MLP neurons of a small language model. Each row is named by its layer, matrix (down: output weights) and neuron, and shows model dimensions 112-239. Each number is 50 + 15 x the weight over its row's rms, rounded and kept within 0 to 99. A neuron's up and down rows have the sign that makes its largest values positive.
Before each neuron's rows, "fires before" lists the tokens most often just after its 100 highest values on Wikipedia text that the model never trained on.

fires before: " |", " of", ")", ":", "'"
L7.down446:65 69 55 57 58 17 52 21 62 22 66 49 59 46 41 55 39 44 59 25 44 71 23 64 59 61 40 42 58 55 40 72 18 52 71 64 31 57 58 55 34 26 37 86 71 34 48 47 52 35 45 71 67 33 54 50 62 58 62 45 34 76 46 45 57 63 28 57 61 55 55 38 20 52 46 43 46 37 46 45 19 67 40 43 52 23 55 59 54 51 67 35 26 50 33 67 47 19 42 67 46 25 34 49 23 25 75 65 74 42 30 38 51 52 56 47 63 44 40 32 54 38 40 43 26 48 18 74

fires before: " |", ")", ",", ":", "\n"
L9.down243:67 40 66 48 52 75 38 40 48 44 51 41 41 07 34 35 36 88 26 71 26 48 34 47 38 35 52 18 47 28 73 64 58 78 52 65 40 58 50 45 27 39 47 41 33 52 52 32 55 59 36 47 76 50 55 50 77 76 66 34 51 63 65 37 77 22 27 60 40 28 45 73 59 00 47 46 38 55 29 79 66 53 00 44 51 53 39 62 48 39 40 42 35 44 68 53 59 45 27 60 69 49 38 61 31 57 62 68 65 57 81 51 53 27 77 41 60 60 59 62 40 35 51 41 63 57 59 38

fires before: "d", "s"
L11.down162:52 10 28 60 41 55 97 50 57 39 38 56 20 58 53 53 48 59 57 47 44 50 40 33 37 29 47 59 69 40 58 55 42 61 36 48 53 39 66 49 53 12 61 50 43 65 64 24 44 58 44 32 49 54 56 47 21 40 49 35 50 69 66 59 43 75 55 50 69 43 80 74 50 77 41 67 41 47 58 69 34 38 24 61 40 48 80 71 57 41 33 49 56 51 63 24 60 47 67 63 26 69 75 50 26 39 53 34 57 85 71 34 39 52 42 61 58 46 61 44 46 38 51 67 28 37 52 67

fires before: " |", ",", ".", ")", ";", " medal"
L11.down697:54 39 43 57 68 45 34 61 64 08 36 40 72 52 49 58 52 45 42 72 66 46 15 53 56 99 35 43 52 51 32 49 49 66 71 48 42 34 61 41 56 53 77 41 53 38 55 53 44 45 84 36 55 44 68 64 40 53 42 52 50 23 48 48 43 45 59 56 27 60 58 59 29 60 23 32 51 66 53 45 57 46 70 36 66 39 38 53 66 84 51 64 53 41 58 50 42 59 26 46 32 50 62 75 49 72 86 53 63 61 64 37 52 50 38 62 58 46 42 55 59 33 43 47 56 63 28 65

fires before: ":", "–", " (", ",", " |", ")"
L8.down324:48 73 34 35 25 66 46 32 54 71 50 44 37 69 42 47 57 42 30 66 59 46 61 82 81 44 55 54 39 68 40 49 55 19 48 20 63 49 56 64 60 59 40 46 45 52 40 62 55 66 49 40 41 42 44 27 31 34 39 37 63 52 42 61 57 42 45 56 41 52 29 42 33 85 30 63 45 49 41 25 48 67 38 88 69 69 11 30 40 52 40 60 43 46 39 54 60 39 37 28 26 39 45 69 44 61 82 40 42 37 57 43 71 30 36 40 57 40 67 71 60 57 69 50 77 66 76 48

fires before: ",", ".", "}", "  ", "″", " %"
L5.down176:65 46 37 45 37 35 73 32 67 55 45 52 50 40 63 48 68 45 39 69 54 55 73 36 30 48 71 45 63 53 30 46 59 30 28 31 82 43 29 46 54 28 35 45 92 48 61 59 55 66 57 54 27 50 49 44 49 47 38 71 62 07 72 52 46 44 44 72 73 35 71 77 49 37 73 74 54 44 30 64 43 75 70 39 47 68 68 60 33 49 37 30 50 91 41 15 25 51 37 34 63 34 28 54 47 40 51 44 39 42 52 63 63 31 35 36 64 39 58 32 53 70 54 49 29 63 45 42

fires before: ")", " |", " 0", ".", "\n", " ("
L10.down692:40 34 60 64 72 36 41 46 44 36 53 38 36 50 31 32 53 51 55 22 44 27 39 43 59 23 32 73 60 59 51 62 50 72 36 68 72 62 55 29 54 62 69 26 63 44 46 47 48 57 60 53 53 40 49 40 41 45 23 49 64 43 13 51 35 73 45 33 52 52 72 35 39 65 55 38 34 43 26 61 48 48 62 36 26 82 46 48 80 44 62 13 61 32 29 44 45 54 44 06 40 51 30 57 34 48 41 40 75 67 52 02 71 40 60 40 81 22 66 85 62 32 34 62 71 40 25 46

fires before: "\n", "  ", " Ya"
L8.down737:29 47 56 29 66 45 52 57 57 47 60 58 62 54 77 15 33 47 60 54 38 61 68 57 46 35 52 38 31 44 17 38 42 52 53 51 46 47 27 68 59 50 66 56 53 51 68 40 46 37 73 36 36 63 72 48 58 53 34 43 47 77 61 51 49 60 94 44 43 58 58 44 42 69 51 34 60 44 56 61 68 32 92 48 52 57 60 62 61 75 45 55 49 49 40 46 24 45 56 58 10 41 56 37 45 37 30 39 70 51 35 26 67 35 41 42 56 55 34 49 60 75 67 53 36 39 47 41

fires before: "|", " |", "–", "-"
L10.down557:77 18 75 46 35 40 62 52 46 28 46 50 76 47 58 36 52 56 29 63 54 71 13 46 53 25 40 57 57 50 56 41 33 45 62 56 38 50 44 60 43 56 59 56 37 43 50 22 75 65 65 54 68 68 42 63 45 54 55 63 64 58 65 37 74 49 55 36 62 24 55 34 33 54 41 48 71 60 25 44 43 61 22 35 66 56 42 64 67 66 21 45 46 51 57 57 48 34 19 73 42 67 50 68 57 53 55 61 52 50 49 52 38 04 82 35 71 50 59 35 50 33 31 53 34 60 33 41

fires before: ")", "\n", "\n\n", ".", " 120"
L5.down556:35 68 47 52 35 15 46 58 59 47 61 35 46 48 44 71 67 66 40 29 51 51 37 58 51 27 54 65 57 71 51 61 66 25 22 54 72 46 41 24 65 75 51 53 62 49 47 37 43 61 23 32 49 33 54 56 39 54 37 45 42 41 70 45 57 50 29 53 48 12 68 43 56 32 57 47 26 49 31 98 47 53 62 36 50 71 56 30 46 66 69 39 47 66 55 58 43 45 58 51 45 78 55 55 60 58 77 36 27 47 71 20 64 48 31 42 33 71 93 47 34 30 46 28 40 74 49 42

fires before: "|", " |", " of", "\n"
L8.down124:34 55 31 67 68 52 69 69 59 50 59 54 50 58 46 24 58 62 64 48 32 30 50 41 77 58 33 46 65 67 56 10 44 38 32 49 41 71 57 43 49 59 53 68 26 65 55 19 70 46 39 63 33 47 28 65 24 44 51 49 29 41 52 49 74 41 42 41 37 31 55 39 52 45 38 55 39 39 66 42 56 50 26 58 51 45 47 46 40 53 68 45 54 32 38 52 39 66 38 43 52 43 46 60 33 50 63 68 56 42 33 51 50 59 50 25 53 27 02 65 54 44 36 71 61 63 45 71

fires before: " |", " (", "\n", ","
L8.down556:52 57 48 36 60 57 71 32 20 37 45 54 77 45 46 48 52 43 55 63 44 76 72 45 46 58 55 34 54 39 52 61 51 70 58 38 35 65 55 28 43 65 28 53 62 40 33 48 54 47 32 20 47 49 28 41 40 63 27 61 65 41 61 49 25 77 58 38 39 49 43 48 74 50 69 37 49 52 45 57 42 69 45 55 53 30 62 36 35 55 43 34 58 43 72 43 34 45 53 40 52 57 70 43 64 42 65 82 55 74 49 37 64 82 61 62 56 22 08 19 60 78 45 49 59 52 42 44

fires before: "\n", " 0", " —", " .", " 2"
L5.down555:49 55 49 28 51 70 38 47 37 59 39 33 44 48 50 43 54 38 84 66 48 66 61 55 51 34 51 76 58 47 44 55 54 45 35 63 67 48 48 25 34 57 46 43 36 28 14 33 23 68 22 63 47 61 53 40 48 46 36 46 34 57 30 42 73 47 44 43 42 70 55 49 71 68 49 58 48 56 52 51 39 66 57 42 49 46 37 40 44 38 39 55 47 49 30 62 21 20 41 23 20 49 48 54 70 45 53 57 79 61 32 50 67 57 78 40 40 22 69 52 49 54 41 63 48 66 23 48

fires before: " |", ".", ",", ")", "–", " /"
L10.down648:49 55 35 46 38 62 38 41 26 15 58 68 67 72 61 63 25 53 67 39 54 25 32 54 50 45 68 61 32 45 59 57 45 47 23 50 50 68 30 39 60 59 53 51 49 73 52 32 41 27 39 39 40 44 26 41 24 38 34 30 64 46 82 25 42 66 64 45 43 73 33 51 31 44 51 31 20 70 41 79 38 41 33 26 58 42 59 66 28 39 49 48 47 44 43 65 59 53 51 77 43 47 39 49 35 77 68 67 39 74 19 53 55 60 60 67 69 32 39 52 70 65 47 53 55 69 61 61

fires before: ".", ")", "″", " |", "%", "^"
L9.down84:65 20 40 46 48 40 35 41 79 54 38 52 59 56 50 66 29 59 52 56 05 58 35 48 53 50 54 40 36 48 14 41 14 62 28 53 45 52 76 49 26 63 44 75 59 70 46 53 60 72 61 53 69 37 50 49 41 41 40 61 23 82 53 49 47 43 22 42 67 66 46 19 42 57 47 88 58 77 67 45 54 25 38 50 34 49 60 54 29 62 53 48 33 44 60 66 44 43 11 54 45 57 42 48 45 54 68 49 77 31 61 71 54 29 27 61 57 55 80 52 33 42 39 59 30 57 27 29

fires before: ")", ",", " |", ":", " 1990"
L9.down366:49 43 53 35 69 45 43 40 55 28 48 38 57 56 57 44 45 70 66 47 64 44 33 67 65 64 69 49 59 71 54 10 37 44 61 53 37 69 66 32 57 82 39 47 39 64 43 67 48 58 50 44 52 54 57 66 29 26 39 35 43 65 52 53 50 61 46 46 05 37 60 30 59 54 18 46 61 33 65 20 76 46 97 59 40 86 54 34 37 53 31 56 72 49 28 43 45 71 31 30 43 48 75 54 60 51 68 44 75 59 83 52 41 65 23 22 36 72 55 89 48 40 53 42 50 31 48 23

fires before: ".", ",", "°", "+"
L9.down178:78 59 38 56 38 50 45 62 43 62 44 36 36 28 34 15 80 62 28 43 52 42 31 29 59 49 66 52 37 62 91 60 62 31 37 62 50 90 41 43 52 57 43 44 48 17 75 55 38 69 73 83 70 69 60 38 37 42 47 60 56 63 43 61 39 79 60 46 36 35 42 74 58 72 81 42 40 36 61 34 63 38 89 60 53 54 56 50 79 40 51 62 67 36 49 35 60 81 69 37 46 56 50 46 53 72 60 27 45 56 63 42 55 55 39 35 50 47 45 52 74 43 32 50 53 59 40 69

fires before: " |", ":", ",", ".", "–", " to"
L9.down227:42 57 53 42 52 46 50 51 59 48 26 48 58 25 69 43 48 26 61 39 57 38 44 50 47 32 26 46 35 62 58 70 46 49 62 54 50 52 55 55 69 58 39 57 68 34 57 35 64 61 57 08 42 76 57 79 59 44 38 55 57 52 54 74 83 33 79 50 63 51 59 57 26 52 48 74 50 61 17 41 66 14 67 63 48 52 23 66 44 68 59 69 51 52 38 77 51 47 52 43 57 13 51 53 40 53 38 56 46 28 54 38 42 59 70 61 62 53 53 38 41 50 31 13 05 61 44 77

fires before: " |", "\n", " the", "  ", " 5", "+"
L5.down194:49 31 57 45 41 61 36 54 22 50 58 70 46 48 46 53 58 65 49 51 42 40 41 36 27 40 42 71 42 80 30 50 39 47 62 84 28 64 65 42 66 68 79 61 30 55 57 07 38 47 56 46 66 61 33 55 69 63 43 33 53 56 39 56 59 53 58 52 28 54 51 75 52 54 62 26 52 33 49 60 67 50 85 52 36 24 72 68 40 40 64 40 36 44 52 77 54 31 62 32 50 62 41 35 50 54 89 31 49 64 45 48 35 44 55 49 44 63 61 70 52 39 74 33 61 40 33 54

fires before: "\n", "\n\n", " |", "=", "–"
L5.down213:46 28 44 64 30 23 56 36 59 59 45 32 75 68 35 45 57 56 59 35 36 55 62 59 70 50 52 70 37 76 47 37 48 34 34 43 55 71 43 55 59 32 69 19 56 43 62 43 65 52 47 48 77 27 97 57 50 33 48 16 50 56 57 42 53 28 55 47 46 45 75 63 46 20 28 39 69 50 37 59 57 49 68 19 31 73 07 48 66 29 61 58 45 64 12 65 23 27 62 74 72 52 17 51 66 54 49 36 41 74 22 47 55 51 39 60 83 81 58 52 38 63 56 69 40 91 43 49

fires before: ")", ":", ",", "\n", " O"
L7.down480:27 80 38 81 83 54 35 19 34 60 39 40 22 49 40 55 51 48 41 42 56 46 54 62 60 60 55 74 46 72 43 29 51 36 57 36 80 70 44 36 46 47 45 53 72 24 40 66 49 24 54 40 74 36 58 53 38 56 66 66 28 38 53 42 47 49 46 54 25 62 57 73 48 35 15 66 24 39 50 52 55 56 49 40 54 45 27 67 52 48 43 51 57 28 45 66 63 57 31 46 67 59 58 47 43 45 38 39 85 37 67 40 32 73 59 40 84 50 42 52 57 41 42 37 54 59 33 50

fires before: "s", "d", "ing", "r", "er", "ed"
L9.down285:64 39 70 32 68 41 49 59 56 33 22 38 30 61 69 55 25 64 55 50 42 75 71 32 26 52 54 46 54 67 43 32 03 35 55 64 69 48 67 37 47 43 58 74 54 33 52 55 41 68 61 31 61 51 56 46 59 43 57 45 39 56 66 49 45 40 27 61 58 57 53 63 21 54 58 65 25 57 64 47 34 50 73 50 50 55 83 81 61 61 38 84 25 51 53 38 49 48 46 35 51 43 69 18 69 33 45 28 63 44 53 63 56 65 20 36 38 68 61 48 70 54 63 44 43 37 60 35

fires before: "–", " |", ":", ".", ";"
L5.down222:22 34 53 67 56 43 44 19 42 70 70 48 82 43 33 69 75 47 44 66 64 57 24 78 71 40 60 44 26 64 34 36 25 60 33 69 71 52 45 62 68 58 54 51 47 52 60 72 40 25 64 39 41 59 46 22 46 57 47 48 76 43 58 53 61 30 51 35 40 43 54 66 48 40 60 35 42 68 21 50 38 52 50 48 43 37 33 37 56 47 48 59 00 42 54 30 47 26 62 59 49 59 52 45 57 59 63 85 52 30 37 39 56 53 45 82 66 55 51 39 12 57 32 51 72 98 54 40

fires before: ")", "–", " –", "-"
L11.down281:36 67 68 31 61 44 33 55 67 31 52 65 27 62 46 60 73 55 67 53 33 51 56 47 36 44 79 70 68 44 25 35 27 57 48 63 42 26 51 80 64 62 15 50 72 62 15 54 54 44 63 36 46 24 52 31 38 35 50 35 78 36 56 68 57 35 44 44 47 46 44 65 49 71 54 77 54 68 63 33 57 42 42 21 46 62 48 41 53 23 43 43 68 37 62 48 49 45 29 21 79 76 46 24 58 59 55 61 57 64 39 55 57 38 31 62 37 43 37 31 67 59 30 67 74 42 62 61

fires before: ")", ",", "]"
L11.down370:56 29 35 61 29 56 58 43 62 39 49 62 60 55 29 48 34 44 51 50 51 31 75 65 43 53 70 74 64 52 27 47 49 62 50 49 48 56 50 51 45 36 45 54 96 34 36 44 52 54 36 51 41 61 56 30 27 64 61 57 38 51 48 74 54 36 53 35 56 31 45 65 48 60 43 73 47 70 46 79 44 59 54 44 52 60 54 64 24 46 37 42 50 51 68 69 35 59 46 67 56 75 49 30 79 22 56 59 59 62 41 57 67 48 39 48 67 39 77 44 49 55 61 68 41 45 46 42

fires before: ".", " |", " (", ","
L4.down664:35 45 42 39 51 40 46 62 57 24 58 18 65 19 26 55 73 54 43 43 58 50 20 34 44 38 56 37 38 51 51 40 36 83 35 46 34 93 61 36 52 43 56 46 52 59 52 63 51 65 64 65 44 34 56 34 52 37 54 58 67 28 44 45 47 46 50 72 38 34 53 37 34 37 63 41 33 76 51 57 50 47 34 28 64 44 54 73 60 65 42 19 35 78 69 27 59 57 37 54 50 53 56 35 39 60 72 49 60 51 19 68 49 54 45 80 76 60 46 22 59 53 50 79 50 74 36 39

fires before: ".", "°", "′", ")", ","
L8.down563:38 53 36 60 41 20 43 40 60 19 43 53 41 47 35 11 75 48 44 41 66 71 38 42 43 36 50 67 32 70 70 48 40 35 17 39 65 61 47 43 35 65 50 60 59 54 66 49 55 50 31 67 50 48 46 61 17 66 26 48 18 38 68 49 16 58 30 39 33 66 43 46 45 52 53 29 30 18 32 09 68 34 63 28 54 56 43 53 31 62 43 50 50 29 46 60 55 55 51 62 69 74 48 43 47 54 53 39 39 61 30 49 41 55 23 54 37 78 44 50 34 37 51 57 63 51 56 53

fires before: "\n", "  ", " Apps", " .", " ±"
L7.down233:48 29 56 24 59 47 41 67 43 46 43 35 13 48 36 45 22 60 48 47 38 33 47 45 46 29 66 65 53 43 23 40 68 17 30 61 46 31 44 31 54 40 54 65 63 53 59 71 85 65 82 47 71 47 56 28 54 60 38 39 40 38 44 31 47 64 40 70 52 39 47 90 78 57 62 62 41 39 39 56 54 47 80 56 54 62 59 64 35 45 47 42 44 24 53 48 59 46 52 55 41 40 57 44 47 59 61 47 77 44 31 36 34 37 40 60 56 46 51 47 66 60 26 70 40 62 44 57

fires before: " |", ")", "%", " ("
L7.down198:63 31 69 32 29 52 55 51 60 59 39 48 37 57 68 44 62 54 44 50 45 53 51 41 22 71 75 32 69 47 50 25 60 50 69 63 51 70 50 45 58 54 57 42 54 53 43 50 27 39 26 49 66 63 62 61 73 73 35 52 45 60 60 46 56 25 47 39 35 52 47 76 71 54 68 42 67 44 68 44 61 64 67 34 55 71 61 45 59 44 41 62 50 45 67 44 45 55 30 81 36 38 12 28 56 52 57 50 50 31 57 29 66 59 32 43 39 81 39 54 44 41 50 60 76 33 61 53

fires before: " |", "%", ")", " (", "/"
L5.down311:55 72 47 53 50 42 50 50 52 60 49 34 52 74 70 36 54 68 40 28 38 43 57 67 37 47 42 22 64 14 35 60 55 56 52 56 42 34 46 49 59 73 45 48 43 55 71 42 58 56 44 53 46 54 42 66 51 70 32 34 55 68 40 49 35 54 66 36 32 43 56 69 48 29 25 47 62 47 63 41 62 36 75 53 49 55 37 61 72 44 12 39 38 57 39 50 25 59 75 75 43 39 36 69 50 85 52 52 60 21 44 62 53 58 36 49 57 77 26 39 59 45 38 41 58 53 49 28

fires before: "\n", " .", " +", "  ", " GF"
L8.down613:52 60 74 38 86 37 59 52 43 69 40 36 67 37 48 46 59 37 45 49 39 18 47 76 68 60 19 53 63 45 06 37 43 48 19 54 52 51 57 48 57 58 59 57 35 54 49 51 69 44 74 52 62 49 45 30 21 70 40 42 41 26 68 41 60 37 52 54 70 43 85 48 25 63 67 51 64 65 65 37 48 39 96 61 63 60 25 33 62 58 57 41 37 45 50 65 29 50 61 54 53 41 39 40 53 27 65 47 45 54 49 41 71 32 45 36 48 70 40 43 55 66 63 75 39 58 29 53

fires before: " |", ")", " (", "ón", ".", "–"
L8.down293:28 59 50 63 47 63 34 53 54 60 73 53 35 52 70 40 55 62 74 72 60 42 41 74 33 50 36 50 73 26 78 40 60 58 51 61 17 54 48 59 62 31 35 53 11 50 57 32 36 66 24 72 78 45 60 55 67 53 44 22 60 72 56 32 36 54 80 58 43 32 43 42 76 55 27 43 66 49 54 73 59 52 34 63 68 08 66 61 48 58 47 52 41 41 38 61 36 44 53 79 50 31 73 11 58 57 48 56 70 49 49 66 40 28 45 45 56 63 22 44 52 70 75 52 79 45 47 51

fires before: " |", ",", "–", " m", "-", "."
L9.down109:65 32 60 55 53 60 56 46 49 40 79 27 34 44 24 57 41 98 56 45 74 46 24 29 33 33 60 18 70 35 86 49 55 62 50 48 48 70 37 66 75 54 55 43 34 62 80 52 37 51 48 40 68 34 55 37 67 68 42 81 64 43 77 47 60 54 33 64 55 63 19 56 54 37 40 44 73 42 32 61 35 56 00 51 58 51 62 60 45 82 23 50 46 34 53 32 47 51 58 41 21 54 59 42 39 61 54 59 63 52 46 32 38 38 69 52 54 45 39 43 65 42 35 48 52 56 24 59

fires before: " the", " a"
L5.down410:63 56 65 74 56 64 89 51 54 48 59 44 52 37 37 57 37 39 41 52 63 70 37 55 30 67 69 46 80 46 60 62 56 60 50 61 17 56 56 25 61 06 69 61 37 51 61 64 47 61 70 54 55 33 67 43 55 66 54 66 48 39 22 68 32 48 32 89 72 46 52 30 37 44 47 55 50 69 40 57 53 58 73 28 54 55 57 70 45 25 37 44 41 54 41 22 76 45 16 54 71 71 45 69 67 44 32 28 53 26 39 45 70 61 72 57 75 30 49 26 53 35 54 59 59 39 15 35

fires before: "|", ":", " place", " |"
L11.down68:47 22 77 83 41 46 69 71 55 45 41 47 57 44 40 55 46 74 84 36 50 70 68 71 60 65 59 02 60 69 52 74 55 43 59 52 60 81 29 23 44 36 64 37 42 26 41 40 54 45 53 65 24 36 50 24 55 59 66 38 49 40 46 59 57 61 37 70 33 66 45 51 66 33 28 46 43 58 59 40 42 48 39 23 65 66 58 38 50 49 53 41 67 51 55 69 86 45 33 64 62 39 39 46 18 50 69 49 61 57 37 58 66 55 47 38 59 59 52 69 74 63 84 44 58 57 37 81

fires before: " |", " the", " which"
L11.down151:70 56 53 57 59 49 30 37 56 64 54 42 44 47 31 44 62 53 32 71 72 44 61 43 53 52 69 25 63 65 70 40 71 43 35 41 32 42 31 51 34 89 48 45 71 51 45 38 68 41 48 64 26 44 58 41 55 39 75 73 72 40 79 46 66 57 28 69 51 63 23 43 26 45 69 62 58 57 54 45 60 34 51 38 43 28 49 70 31 37 22 59 50 22 50 43 68 50 33 51 60 60 45 45 38 63 35 12 78 60 64 33 55 58 59 35 61 47 51 37 87 58 48 48 71 72 28 35

fires before: "\n\n", " (", ":", " |", "\n"
L2.down369:45 25 47 46 48 52 75 84 50 44 61 40 68 56 38 57 58 46 35 50 70 72 76 60 29 56 63 58 37 41 35 78 40 60 33 68 53 71 58 43 71 56 46 29 25 49 42 62 60 51 54 40 62 35 41 29 56 52 46 51 50 67 62 36 33 55 70 79 51 49 34 38 45 49 65 43 42 44 45 60 79 65 28 73 68 51 34 69 37 68 66 60 44 29 90 49 78 45 45 54 58 17 55 52 60 33 43 40 46 29 20 61 40 51 36 59 66 79 44 56 73 71 38 45 59 21 33 56

fires before: ".", ";", "%", " |", "–"
L5.down589:56 44 27 55 53 39 71 42 66 23 69 37 68 36 45 46 63 46 46 26 57 52 56 44 41 40 45 44 89 23 70 52 56 65 44 37 47 67 82 56 54 68 62 65 62 30 88 52 31 74 64 42 56 51 56 72 48 50 58 46 51 44 74 42 44 79 43 53 49 53 52 64 47 36 62 51 64 67 38 68 60 47 48 40 60 68 43 54 63 63 32 46 30 61 63 38 41 33 57 77 70 40 42 48 37 50 61 67 71 44 31 57 58 52 43 43 46 87 49 30 41 68 34 61 27 48 30 52

fires before: "″", ".", " |", ",", " (", ":"
L7.down289:41 29 54 50 64 49 62 52 46 51 23 73 49 55 24 40 42 55 56 20 39 42 42 31 52 37 67 37 37 47 50 47 27 45 36 41 62 42 60 59 47 37 32 53 45 35 24 85 53 52 64 29 65 46 29 53 24 47 43 57 44 28 39 61 24 26 40 76 84 48 60 30 46 67 34 21 58 52 60 49 39 74 51 53 46 62 12 53 48 68 48 51 36 55 62 66 82 44 50 40 72 36 35 72 59 35 80 42 44 24 89 59 51 19 66 45 57 48 34 61 51 45 42 27 61 43 56 44

fires before: "\n", "  ", " Total", ","
L4.down702:26 40 48 56 68 67 47 50 36 35 59 37 63 71 56 27 44 55 55 27 62 36 56 52 40 39 42 55 50 44 43 41 41 50 41 80 39 61 47 43 56 68 64 59 63 35 55 41 53 42 42 71 43 43 24 59 44 32 23 37 35 52 69 54 83 66 50 62 45 22 76 61 35 29 57 69 48 81 50 42 66 61 53 64 20 37 57 72 40 50 70 41 48 54 50 54 41 62 48 05 35 31 57 51 29 50 69 88 49 61 32 57 50 60 36 31 31 18 20 40 83 69 45 55 66 38 51 55

fires before: " |", " medal", ":", "s"
L8.down691:46 54 54 48 66 68 37 51 31 68 33 66 38 81 46 46 38 74 55 41 39 34 50 76 60 52 42 45 11 32 32 66 58 65 76 41 82 44 55 78 44 28 48 80 23 54 59 51 46 34 59 32 41 50 63 49 42 41 53 64 68 43 51 48 53 48 38 53 84 42 37 63 59 48 52 52 70 61 31 40 27 46 59 45 25 54 33 49 61 46 43 41 42 84 32 67 57 18 54 36 33 26 64 44 46 27 64 18 73 67 50 99 45 28 40 43 74 79 38 64 48 33 65 51 49 22 70 32

fires before: " |", ",", ":", "–", " -"
L8.down312:60 84 26 62 54 30 32 59 62 29 41 52 48 67 71 26 27 64 49 56 48 38 59 53 27 37 64 50 45 46 54 57 68 59 61 47 60 48 30 35 53 54 42 71 61 55 57 43 65 60 50 50 76 50 26 93 27 20 32 32 38 45 99 66 49 82 26 40 42 55 26 78 39 61 55 49 32 29 36 21 41 34 47 41 35 31 54 65 49 45 66 49 50 58 40 60 52 55 61 46 47 30 74 30 53 55 57 43 55 60 53 63 28 69 52 27 71 39 51 38 72 35 50 28 38 54 45 36

fires before: "W", "N", ")", "%", "/", "."
L10.down230:69 36 52 75 65 62 38 30 45 06 47 54 59 59 74 50 83 55 38 58 41 87 44 59 49 69 47 65 26 57 71 45 37 22 52 57 45 63 29 49 43 49 53 75 47 65 56 33 46 63 39 57 56 34 58 27 55 53 33 72 40 63 55 43 44 59 32 38 52 34 38 38 55 21 47 57 47 47 57 31 45 27 82 45 60 51 48 74 62 58 32 42 52 29 26 56 73 56 32 48 26 57 47 83 68 38 82 47 45 20 39 69 53 52 54 33 54 36 73 44 47 63 34 62 77 59 54 27

fires before: " |", "\n", "\n ", "\n\n"
L2.down186:59 35 53 74 69 66 73 56 79 36 16 61 42 29 33 63 80 45 69 45 43 56 35 32 61 52 56 12 52 97 64 28 40 43 44 27 57 70 51 68 61 59 57 85 70 71 23 38 39 41 60 37 78 59 31 32 63 53 49 55 39 50 74 73 56 42 41 44 62 39 54 55 54 40 50 50 38 66 45 49 70 24 50 79 68 34 41 45 67 43 55 56 70 40 46 16 71 35 52 40 39 66 37 63 16 58 85 49 56 51 44 76 48 48 25 37 49 72 20 56 48 17 56 28 50 55 48 74

fires before: "\n", " ±", " Notes", " Ref", "  ", " Goals"
L9.down661:20 39 31 34 33 50 48 27 81 45 55 73 69 50 67 39 25 75 42 36 45 72 54 44 37 11 41 62 55 54 60 51 40 43 27 48 31 49 33 41 54 53 36 43 44 41 42 41 65 75 29 75 28 33 42 49 54 37 39 42 50 39 50 75 47 55 30 71 56 42 32 36 32 37 70 52 54 64 61 32 56 35 14 41 59 58 33 77 56 46 32 61 54 24 76 66 51 39 45 37 14 54 23 78 32 70 54 54 30 58 26 52 30 40 67 12 40 32 48 03 59 48 59 58 47 55 50 65

fires before: ".", "″", "°", ",", " |"
L11.down479:42 50 23 57 23 26 33 30 45 48 56 58 63 46 49 49 38 52 61 58 64 57 32 12 54 75 64 51 46 60 71 43 49 53 42 44 54 82 73 44 50 30 48 62 53 52 40 81 49 50 65 51 60 54 81 93 25 52 40 34 53 76 35 45 43 61 62 35 58 48 28 35 60 36 33 31 28 36 30 00 83 68 13 64 65 53 66 65 56 82 34 35 35 41 66 65 73 43 55 65 66 48 52 64 30 65 53 75 24 34 45 52 42 58 29 62 86 52 47 36 54 62 52 54 41 31 41 38

fires before: ")", ".", ",", "–", " he"
L10.down396:18 67 44 40 59 45 44 50 73 53 36 54 50 64 42 32 52 53 43 49 67 68 48 40 36 41 34 28 30 51 95 68 41 25 36 15 63 73 33 58 26 63 31 46 59 60 47 49 52 46 31 66 48 46 59 62 50 49 42 67 44 50 52 48 52 27 67 41 29 65 09 49 65 64 60 40 54 53 38 89 79 62 13 17 39 23 33 46 33 68 54 46 51 38 44 80 61 49 62 70 57 23 45 72 65 38 49 28 43 46 78 58 35 32 63 48 36 70 26 44 82 36 45 64 41 64 53 63